Part of a small language model's weights.
Size: 12 layers, width 256, 4 heads of 64, MLP 1024 GELU, vocabulary 8192, 11.7M parameters.
Architecture: LayerNorm before each block, learned positions, no biases in attention or MLP, tied embeddings.
Training: a variant of Muon for these matrices, 398M tokens, 6075 steps.
MLP neurons of a small language model. Each row is named by its layer, matrix (up: input weights) and neuron, and shows model dimensions 0-255. Each number is 500 + 50 x the weight over its row's rms, rounded and kept within 0 to 999. Numbers have three digits each.
Before each neuron's rows, "fires on" lists the tokens most often at its 100 highest values on Wikipedia text that the model never trained on.

fires on: " T", " Don", " put", " made", " placed", " allowed"
L2.up971:491527483415560444470555505543454520553512566498539613415480489462494595540399562500491472453472513509449516468411517551472446467425599491556560622528417509373466436542562462450529479485423356522465503394629470544530449580510418480533577542409472550459536460500424503476511460531514545613473517468540461521576505560470449373503505473484493457472471434394498527473512439571429455507492518493466545447579540556495423556462464534499434558510485450496516578549532568554544513557420475504511479440491536504472480510530528509481526465555544551620506482472486529473511482472483558467493470438512535494480540467538433563527457524528543537558526493537488527442504553374470480497553525459509447536511520481544567542385459517524515524426402558552559512454494432545478629545544428

fires on: ")", " ", "/", "\"", "'"
L3.up386:502572488437560540494473466536636481439523478488559509555565463595526508473458549563509576527555562440486460434485449425457520427482529538500440497425479550539533578525459499518460515506513493461492491530462418447544472539513577476515462568515493467557458467486520512651598498499503542510565506466439557477536523519523482482538419528517430524416558394539532492415544435458496537544479516478464434506498484469651481408476467521484555645531477506491487490520526434473525533546464475408497586511526507577597550544425563533486522462548611484462423432496418492459471528527512581527464469539529594531474449455514405529520571416481560445471432504421541535443552475422383514465485472524456501522384475344504489503553445481479507416506523605556489475470440576515452464490526528

fires on: "'", " than", " and", "y"
L5.up296:462442517521485514467434484462505400542452447467436529523487423556443567506500585559477568555537550462442445507515514520518444478496422466570524592541527553583505533483484539546433499508537535484556593566590474474521560519485458531467589495563447552568553475472505519575500550535453476526550420491539500542621507580453528427534466515375535511496508404467499469519478468540469524452441429561538376560489500470450485494507530545524388504512489514503369468415460425540521541416559565555534535437377510514498517467503531525447511460469511552533474533447612442541497470473444496460521561561510426537425462497456566496512457481550495525434467435568568462458443557450471543376433580550400504410474568465550507542460427507516489463490504531485618469617489472620522482502496461

fires on: " that", "ly", " from", " is", " Although", " of"
L3.up268:440544509538493430480473423546498539574535520563486442531575579567547590490538445500488496429399502498506552505510559467574506485498463513438605438366520476441555505534595456478526525568557526547452525515469500524525444457481528532471520518468552550436479479478557522633552478544600491529482492506475470562477493473574534498487472437571439536501525535362377559521513561501446446480470419539433462566439439542515473449501494457476552524589516501420505541544589459439462570504513473479473526469508461470498548534509579507489544463477474514543423552466474497539487448507494444482493615489458586550492439535546516534464562479473342559402651522419513547560545478413417455461571502479559471477532502479560386498445465470505524505477440588515447492501418401442448545459443486

fires on: " |", ":", " by", " SCO"
L8.up463:510598452520489536427555496533522528512546528455558512495568523561529573546411508471499513486367579365558452444369480472487531511528484485593524443462512559494571553482491456523519558451627501523438490468509509559569559520516489483512482550535502552540478493534343496437511450537510519529552548520440432471512466592480450489490467475472504433494593504533428494515545520552546470474578466506465380573420583578594507556590503443489489573495493565514557519644576583487536522519476422464450537475464522523448479480449488543484550404474486462522425583440516495554478496502482389436535473495522594538465525481521478487493442522458478483459466476431454580498447528529411470564477553508448479551445515535478412510415477477549541574484422465443517563489461511482577495363439510

fires on: " ", ")", "[", "]"
L2.up19:538496543506531470485503466426622510442384493428664496446427612473613409431480454512502481548524515485532460451445437559535513485476577534458477456551441474495419468485543501482505507516511473516544490559460442571448391510445502526471520517494509517489494405432487512554516504526519442505501469537573486514488472412458500465534507475499540519420547433493461500501614549544482398492539489428519401537479507592580478562517417577535433539470481466475481506449483406650482548558578529473487592505415596485547608461471525488471549390488547553477413493551506447494562469473570533552522483499519446503532499556494437450518538412476585410491465456460505525485573592422512456503459463496534504448493493539438582540488463516509511504543404547560459529482532535543541631540563480

fires on: "s", " of", ",", " as", ":", " "
L7.up83:572512614554511587533545554631600502442476507479557499441485445499516464506448519564476513458514567497507391451499444513515581439494451542548612491496447386569539516549502489529453596565487591528509436539415436512484329522528468427577497474396497590528419525471519406477450421483490418506503573523523466404533458510512510448477553514471495511483537487529574534524485539511497528558490489431566479663519419401536439582509497495444488465528482541483508491561529464462421502518482509462439537563424395457538450603500512521522558459547574460462461491559493574528439483503526588507430465452522503510505485476458434490529555597519553542517490476526540485595524560494566522515477472496498612465501513548547497541467475443475487496507435423450516526424470499472609453489516451

fires on: " Gu", "F", "E", "M", "Tru"
L2.up536:538515517519505519486584382485590415481484459470530494443466562459477662454390482508455409537452528470545481513549486503495505448545536557647527508402547479500507504463560469528601459523512425484516540466495491523429373429456406504512540544485564489491530444517456565552501555503454456538548550544470457446440517497489378464417496547599570480490457509473522535458491414419515581534481625478490469511457511499458452487496547424506448410467486486489454465600478472506513527494434487466538482558468526585576449481506482457452504542437498483530476528578478658462475522529518580513431558497477371567472471515589491471464486579463502534573565408447453585497576508460532474485453533468557456456466569507478466512421574531483544522517505482516557489549590424491557531563444518

fires on: "-", "li", " ", " most"
L7.up508:460501452468457442544522472347567487522468440432474472495464502539510594452489529478569487573476512532468478521455393617573432398492501563492486522499561488451579502475523551520600472487588545485487515465509485416441501523387495459569459532594472536460498474551531438568497559462488464541449548490503536523360484449506437460526530484582484570489531571538512459532541468510435479500494377482493472562479505530516488472446497510427488471503470515542581516471568467529447524613485641438527400497486511474490414515499484490591558493565533471521566629499462518576524569513494599544489472501480474487474594533459549518616525495485519458500544471465595520492451488573468470388553494440490506512414482525642519525468530448515496403401439494534461436513484529495622487490452471

fires on: "6", "5", "4", "ch"
L8.up316:515528509417537545465561492612363560425480464517462455447477527442494477506457506495548544527442499500559554501455534547449406483407535497532479510450539487545536517363545557471558488532536506495388488492520497517584488485520481564608468433507511456532507495530509467490532534550476479531492456426484537498514414473530556602541475490612520550482502494416451461494507486532612478438551468536411608600494489517497571507540516445571483380550480480552588481544405511459446405522485564458542455495470448532622467538591497456347480512507557425497410465470441464494526548495492457540410404474539518517498513535470537535506503353566501552538505578424486471555447542504453514470480544506369480558502531460510566479509558421550541475538460469489464503487548502608469481506492426

fires on: " ", "-"
L7.up33:454438510510520513533449526519538498561512499537521483473445542426451503472579471419473568504448466457466470554493540535533476450509461572444460497550503505493455453463511459494499507506615540434503584445471535515370498489546488414504490451478521538510517418510476529484467609530504585487402504495564554528513473492597462417473547561555417546563515535384562596446528493520510465480484473474448401457505518482541398571424451495567564524506581504540487456476460453527540435534513618453593488522429532413519439507491572394527496498519429570522439568528550551525430528546500478538518551467607503522472644418505433549496451536436547450494457552476500398505421491518436473542503506467411560547513515545551423531558400487516444511453495588520474553534503504581492660519407506

fires on: ",", ".", "3", " and"
L5.up529:470499529501542494509501481519521438550538543467514451539463407442482560491471518514494507449596495457437478536428528436542503446532531442417541662479518428461473486551352526490510404483520569643426585449474508394463531470477424430518552554528562495503428500544481544557494436490570506451495436385507473517480559503481437479497498527519506478556468402495495495459486604474517535479489429573491429521487515468529540472457439596414489486445483469426527576561547509501412428525504522499468522602513488457496491522498564606562530479492351497427514459461524511476491457385501478443487624564529593486439481436536513496545471519558521411527531538592464551531496523407460577472463526577548503384439576502481523531444586543498497554475474504536533511592430529502529508466505484

fires on: " to", "s", " of", " for", " |"
L5.up864:491490550504533502462484534560565566515456551443540509538508450424512498609531546441390526378518490362477483525478514458503482496544487431377517544452527416538550474615512407492463481567462497579537433525500463580595414528482441361513502515462505535525465435524445499580398449576501431522446537525482509478470508548574468497367519486549473478569523475453521601492489447522476524569476448551463522514622440459419550514543500493501487553514467447600506498521468477542446501645506472512510556495470429513484513472481544503505558592514574472476523496523489513480513488495461507454568643502429557527421489448513483497551516550533606568487537444510470488485500564407479534610458450556522570483518471516508474563539623518518485439413498490486457557483451477540458530511454405

fires on: "'", " ", "th"
L8.up881:539500512450428455523516559465524416469529500463477458589453510613414507535480532477480421544516533537503574463539526506483510507461443520465543581468522549507458531562541528546539505457433481441585598435630424457494426510499430474464503565563474557453494566454512520437406516458489535467546463462498520486571574555397568521478477561469465480487481495523511552484465517478509453505482602525517575564556583529513574532457450479476485462376540493570434539531508470588527527482463558399512477545440564554521458490510491479516551383484443506542498478484574519409439509557476418437497546524435496602426505516563477463497560534482616521393461435498452474509520413465418453374507466434548488395581438462512519530459489495566475473569459579556543430479572545474514579473511376

fires on: "ki", "ya", "cha", "ta", "ka", "ship"
L2.up407:604533549449441560456444539482491538510524400537477438572527455511519464545467542387527458523551542554472497551495507455566437499511500495490530588519476428491473437407507548456526547496489509633492572647301429433505544423568508422526506553523502484556455486461512469537496582533492521527511528499566502479426496512546510527519568600505478445542596466461508503495547475542552583540503455473517489562364560414462544531567439584463447522575497497418524536503565532503515439471465505476537514486493544552442481480495492448524406511494440517504551460519526395485460475522586362558511587438482476580564433503539420417511547438491397462498528467506503387484482540528482466513494483490549496427581506431500447482544538576450443452474468458446463532555478534495416508513535548

fires on: " He", " co", " Co"
L2.up572:544510563465518513497444443577482557458565579498527466524510522508569436483505471523561405458445509546500448500490398523490464464506464505506477553454477486558576448422547395566545454503595579518496544533458423527537476502554497493521596534529472510529438447538609497460511463501504460573365598493497465573516441602541476515502497462456485484522551469434508561466515563482475461465464523469532431476496496504505526507544565463553462548484452484516474520507466559446455412469457499503414516530484476537488544529568471611609500479575500585442449502513526447503454385494406430522463482501498415602480464352515478398404463452568472575515464561542520461472443540530496409509485518511471543448424409415504566510519545444504531586485506546547529393511402622521594491479554604

fires on: "s", "ment", "y", "ight", "it"
L5.up668:514525522529630511411635415585574466559525426539472387472487537528462381509580533544479534582602483477472465519425563445494546549462499513489458536530477505530537414543517471474427439552476506544443507463539530407603474492432412563533468479481511443612509491425490522561516430537510487470671509503511540424416484434459480456489531533536489546534508542562555448605440512493537591486551529551562435530487476503454435468502589550403479588576485468533501477537535559529502538423503478472444409493486526524524503525543619419571559504535485507526486552520437400515489479488432391495527484578514547499477452490426425512486506546558461486544483483524490436527499409464565408491398565473465486537558422484438491485509442457514512492499528493471538527539577512501494563495535499

fires on: "-", " and", "v", "t", " "
L8.up964:496374431398496468431462507537497554606472410409512493428453557487512489598550527462499528569488493476542529455562593466503497536481495467499477533456569545478571520580564465468555491502482527520528539434531515538493451589495514403490488559470545600477511487553502442506396521509471604506531450507417511566503544516565567463490514491484547461541495489536420486559517494505536418453533473586467465547535573549446388560468383543533564389545517548504494512503536388462454445491549487375446546491517486426444472525520502458487548495503495546502457488440529532567442578542450489426491385469545461546524558537556457479459512491557468558424482374532382535478491509479504444495490417530517532555552482475547574681494528593486452423480466579470582501536521516533465513479486523

fires on: " Bo", " Co", " co", "CA", " Ba"
L5.up52:497454558540555554444505506479415498505564595464464426489480560438518452481527572483506411480437540523437556502427441569480497506468458561387520485464488355541414442474430558488457504559534513518443570473559468494547580506464485398550583516475486526512518547489489423544447512554484591495583443510533428458529437524511510479450506483628460522533496521479491545397573387486503591497489451556527512494439531493495484483467460541485482437480472449425539439567441470453496556493447454503481448570556564586485459559557614539419466466393531559489435544455520552497474417476487567534537451550512542470487475504500587563406502465555496453495452531606463522579531460469508533531443463434489376443454516449535548437544563565508564534434548474422472392514511480554547467542549576

fires on: "\n", " of", "6", "5", "8"
L8.up962:477515568406442490565509631486469536441475561492402454476449522450467493525613460462496496589407458497472554510521486487543362494471554504527484580560515448590501539439517500465582470368548496492531429587474472532490461519484483469484512542454547539444571514489537433562544516559491394498494546528487558487394511386439439489496482428543497501545449423542558492437473566450623530411540425466540508455557593565482444505504498536464419554433521559473561441445491455506458535497627560500519475476448440524538407485496507527462488530542465451449404459493509556565422474547453490540453543512491602487509452491456522454542474471470543592470524504572561373564538470610450551584505510556444504563506465544508494449603508508465527473487475522528511518550518471560448509429520485

fires on: " co", " Co", "Co", "co"
L3.up795:425530576408480529524525510523428501567510616502527478525413479460503421514519520470657538426442497433484573466363442576564641437460521500534436479413450455552488538465532460498445579430456649496485483530444511538417585548482515436487529498491516500523503616435428407532504583483528393495447608513481520434578530520552565512561493487528511490531491469507506505505495430512538553499491491603451458494394452504547441488463533498480456528529517461489468536531556490471453400570507504423484525549496571501597483547503477575438490550512475505493437528546509496441502449449477446435487486531487501495495572478515480494444489486505402415523509517590556498572557433509550497472469532510471531429450458483439473489497400470583539496554583464556449485512495484473492544612511627

fires on: "ly", "ed", "d", " of", "y", "s"
L5.up683:486561571520534552397488433554562474506533519508548473441476584520459430450493364463487442471513480523425437412523453550421482476562498455424527546469587499505561521513475501484480496439470482498466466479473497509541486340476486544531509540501529489456570459532485536515456481512476449589526502518423498436487587423477494548502397514517496539532515611621529481545523548365493473562482473518468569594444487488572431493511516552415588541554565500541489502572580427480511507493456511489507520448519505543459512434558582553449544476508445516475447552584465480662522529429515438586534608504518464545502458429514515511537443523588429528519521449442511491534518423383586511464510558493521479436574525429435430493462529510602549502432371524484470452489546489503427502457508443